MLP neurons of a small language model. Each row is named by its layer, matrix (down: output weights) and neuron, and shows model dimensions 128-223. Each number is 50 + 15 x the weight over its row's rms, rounded and kept within 0 to 99.
Before each neuron's rows, "raises" lists the tokens whose logits its output raises most directly, leaving later layers aside.

raises: " resulted", " would", " contributed", " could", " makes"
L9.down1480:36 51 25 40 39 62 48 71 88 29 46 34 51 56 52 45 36 46 59 54 42 41 43 51 67 71 30 54 57 48 49 49 38 42 45 31 40 58 65 34 47 45 79 51 44 60 84 56 92 35 72 24 50 23 40 22 52 66 49 54 58 27 29 40 61 69 50 34 59 67 58 51 49 49 74 60 85 22 53 36 26 48 43 53 63 55 47 56 41 47 63 64 36 55 54 51

raises: ".", ".\"", "\".", ").", "piece"
L9.down379:37 72 30 46 44 77 41 46 31 39 34 77 32 92 48 40 31 57 68 68 64 45 59 49 70 38 26 61 58 43 38 53 56 60 80 47 49 17 63 55 30 50 61 49 19 45 78 28 23 41 47 45 64 41 45 45 47 55 07 77 74 39 29 71 71 54 52 74 25 34 30 39 25 20 59 37 67 52 43 60 10 80 59 55 61 44 17 47 38 54 49 59 37 30 54 41

raises: "ed", "led", "ies", "ight", "ement"
L10.down1071:63 64 57 23 64 34 45 78 40 52 61 50 38 54 55 61 52 48 47 34 59 71 48 47 58 48 53 19 54 64 28 53 44 64 59 45 50 78 48 32 45 51 57 52 65 60 61 62 46 57 41 05 49 24 36 45 26 21 24 26 37 57 54 77 69 19 17 56 58 25 48 38 60 47 25 28 37 46 35 31 55 36 36 47 32 19 47 61 54 62 65 65 55 39 65 41

raises: "ci", "in", "e", "cular", "via"
L10.down1466:23 61 58 38 32 56 54 35 55 15 41 33 52 10 30 51 37 67 68 28 53 52 38 51 58 61 47 37 75 56 59 61 35 29 22 62 54 49 46 63 51 22 61 53 25 58 46 56 65 14 70 69 79 41 40 56 44 58 89 68 54 25 64 64 74 45 53 62 45 28 51 52 41 59 38 61 55 47 66 43 65 67 29 51 67 58 49 54 36 28 96 37 52 61 46 73

raises: "in", "er", "hon", "ers", "hu"
L10.down1124:40 72 42 75 38 45 52 37 76 54 71 38 63 46 47 74 31 32 25 38 34 50 43 60 57 52 53 39 56 70 73 48 45 61 33 48 61 21 58 60 38 65 42 61 84 58 52 24 33 39 57 49 70 56 49 32 84 71 44 44 74 17 50 72 38 49 48 51 74 31 59 40 54 64 54 36 36 41 56 39 40 54 48 64 46 49 37 37 47 29 76 62 22 65 28 53

raises: "mm", "gger", "mp", "sses", "th"
L4.down926:64 22 34 42 54 65 55 62 47 43 51 77 55 58 58 25 27 43 40 33 54 41 45 49 64 34 59 64 31 46 51 59 62 21 85 49 54 46 62 29 38 24 61 39 65 57 65 63 51 68 35 59 58 71 51 52 30 27 35 56 23 42 61 54 48 35 42 18 64 57 45 49 69 35 45 40 44 59 48 47 57 54 58 25 41 60 49 47 58 13 60 44 60 58 26 41

raises: "ence", "ance", "ens", "ver", "en"
L9.down99:49 73 36 50 30 60 52 71 65 32 49 41 47 50 29 39 47 73 66 37 43 56 55 38 58 43 53 30 68 57 58 72 58 24 50 47 50 36 64 49 67 31 39 90 56 40 51 56 56 67 33 37 47 44 00 47 78 67 61 45 43 58 57 69 58 76 67 54 61 16 28 43 39 49 59 69 46 58 37 70 81 51 45 72 38 49 17 55 42 53 55 55 41 40 30 48

raises: "graph", "graphic", "matic", "phone", "phy"
L4.down1594:57 71 46 41 43 60 50 44 34 39 61 44 42 66 56 66 15 39 74 77 53 36 82 60 55 39 33 37 65 45 65 39 50 40 50 39 35 44 48 60 65 48 50 63 52 45 27 40 22 50 33 49 56 41 36 58 57 60 49 32 45 47 67 41 62 42 42 70 71 56 74 51 12 69 57 56 72 60 46 50 50 62 58 50 42 75 62 58 45 47 42 53 27 61 56 38

raises: "ri", "gu", "ta", "mi", "ka"
L4.down258:39 58 36 48 40 48 52 74 56 35 21 56 44 23 60 54 55 43 34 37 56 59 60 71 73 43 56 46 62 44 67 74 65 41 45 55 36 77 42 51 36 70 65 48 51 33 62 84 55 65 56 75 32 69 38 77 37 39 52 52 31 45 65 21 42 59 62 30 24 17 58 25 39 47 59 44 50 65 42 25 41 41 57 52 24 40 24 43 69 39 90 56 65 76 46 41

raises: "})", ").", "ficial", "\".", " Pradesh"
L4.down1008:38 41 38 11 46 47 35 82 28 66 55 53 38 61 32 60 55 49 56 57 60 46 45 53 64 67 18 67 41 34 39 62 34 19 52 55 68 57 75 58 48 77 23 37 70 83 45 58 40 29 41 50 63 40 53 67 57 45 55 71 41 71 60 59 70 57 42 48 50 42 86 37 10 36 64 55 25 62 18 45 43 30 56 55 58 58 71 54 56 58 82 34 56 61 70 53

raises: "us", "ent", "u", "ang", "ale"
L10.down1719:42 50 58 73 45 43 62 70 53 25 40 54 66 51 41 40 43 50 50 34 79 66 78 55 44 77 61 35 42 45 32 29 18 31 25 71 32 48 55 39 51 43 89 59 22 52 59 78 77 39 60 52 66 23 44 54 56 76 67 63 35 31 28 39 49 40 48 58 46 68 48 45 63 60 27 22 22 48 70 67 76 70 78 48 75 27 90 60 33 68 47 49 61 58 30 39

raises: "on", "ether", "o", "ies", "ise"
L10.down1058:30 29 41 44 29 19 51 58 58 63 37 75 48 46 39 49 58 31 35 45 48 53 64 45 53 59 51 79 48 87 51 62 50 27 50 51 31 64 49 26 32 39 39 38 43 71 77 50 34 82 53 46 71 25 39 62 57 53 32 65 34 41 49 36 77 44 30 46 42 91 62 73 59 56 35 57 59 59 36 29 46 58 46 65 67 52 49 58 62 51 72 43 40 61 76 34

raises: "ine", "ines", "uri", "ox", "in"
L10.down421:47 47 31 23 41 48 46 64 57 31 41 53 36 38 48 47 17 32 29 40 90 47 56 56 61 54 57 34 69 57 48 77 70 33 39 51 55 54 89 34 42 59 69 49 36 29 75 66 29 56 75 45 63 54 34 57 42 58 63 48 17 53 76 40 51 62 36 62 63 56 37 58 52 68 52 52 66 37 17 40 59 86 62 45 44 38 60 65 43 31 61 58 43 48 65 19

raises: "ment", "ments", "bel", "rad", "ability"
L10.down1786:54 28 57 36 57 36 86 59 54 60 46 25 49 76 60 47 54 55 48 64 65 52 67 45 55 47 42 69 52 53 51 70 38 48 54 54 48 53 40 57 37 59 71 48 48 33 32 28 79 39 68 55 46 47 14 72 38 74 39 26 57 46 55 54 51 38 76 36 67 58 55 59 50 33 37 45 46 56 37 30 47 26 43 69 89 47 57 63 51 54 45 49 62 34 47 64

raises: "ted", "est", "table", "gate", "our"
L10.down1361:70 53 50 36 56 48 66 62 69 66 23 22 45 68 53 37 66 59 48 46 43 32 27 76 34 43 76 47 67 43 37 49 49 77 66 19 42 75 63 46 40 36 57 27 55 42 47 48 59 14 69 78 31 68 40 79 65 38 40 45 66 50 54 36 37 46 54 53 53 43 55 49 50 56 35 58 29 61 45 51 50 43 54 53 47 61 52 48 40 46 28 35 79 82 56 61

raises: "ly", "ts", "ties", "lies", "ies"
L9.down1545:26 49 45 30 51 57 70 53 51 72 53 57 57 46 17 72 64 36 50 54 52 56 70 22 32 41 39 50 53 32 42 68 52 60 48 34 27 25 26 70 44 17 33 55 75 42 35 54 33 55 65 51 55 30 36 64 80 63 55 33 35 76 68 59 56 61 27 48 30 41 41 54 49 52 62 51 59 61 34 41 67 48 34 27 45 58 52 23 51 65 56 43 66 51 65 56

raises: "gan", "il", "g", "d", "om"
L9.down220:47 35 32 61 32 51 48 49 73 38 63 41 54 43 68 59 35 52 45 56 48 42 72 36 47 25 51 57 65 51 44 68 53 34 49 55 15 43 81 40 70 35 57 46 76 44 43 54 50 64 29 48 30 38 64 36 11 35 48 22 49 64 74 60 50 43 54 47 52 59 40 46 39 49 49 82 30 61 29 47 62 36 43 35 13 21 53 27 56 63 65 65 48 17 43 51

raises: "ic", "pot", "oc", "bit", "ical"
L10.down1209:51 40 42 48 49 40 68 42 22 70 53 76 43 53 51 34 36 43 75 53 37 27 35 48 37 47 52 74 53 34 65 51 49 35 64 43 55 53 49 54 39 45 47 49 53 65 50 64 55 50 67 57 55 73 64 51 55 64 17 41 64 51 50 30 21 60 36 49 41 29 39 44 26 62 49 32 51 27 47 30 56 55 64 46 51 51 44 67 03 59 61 66 38 69 79 51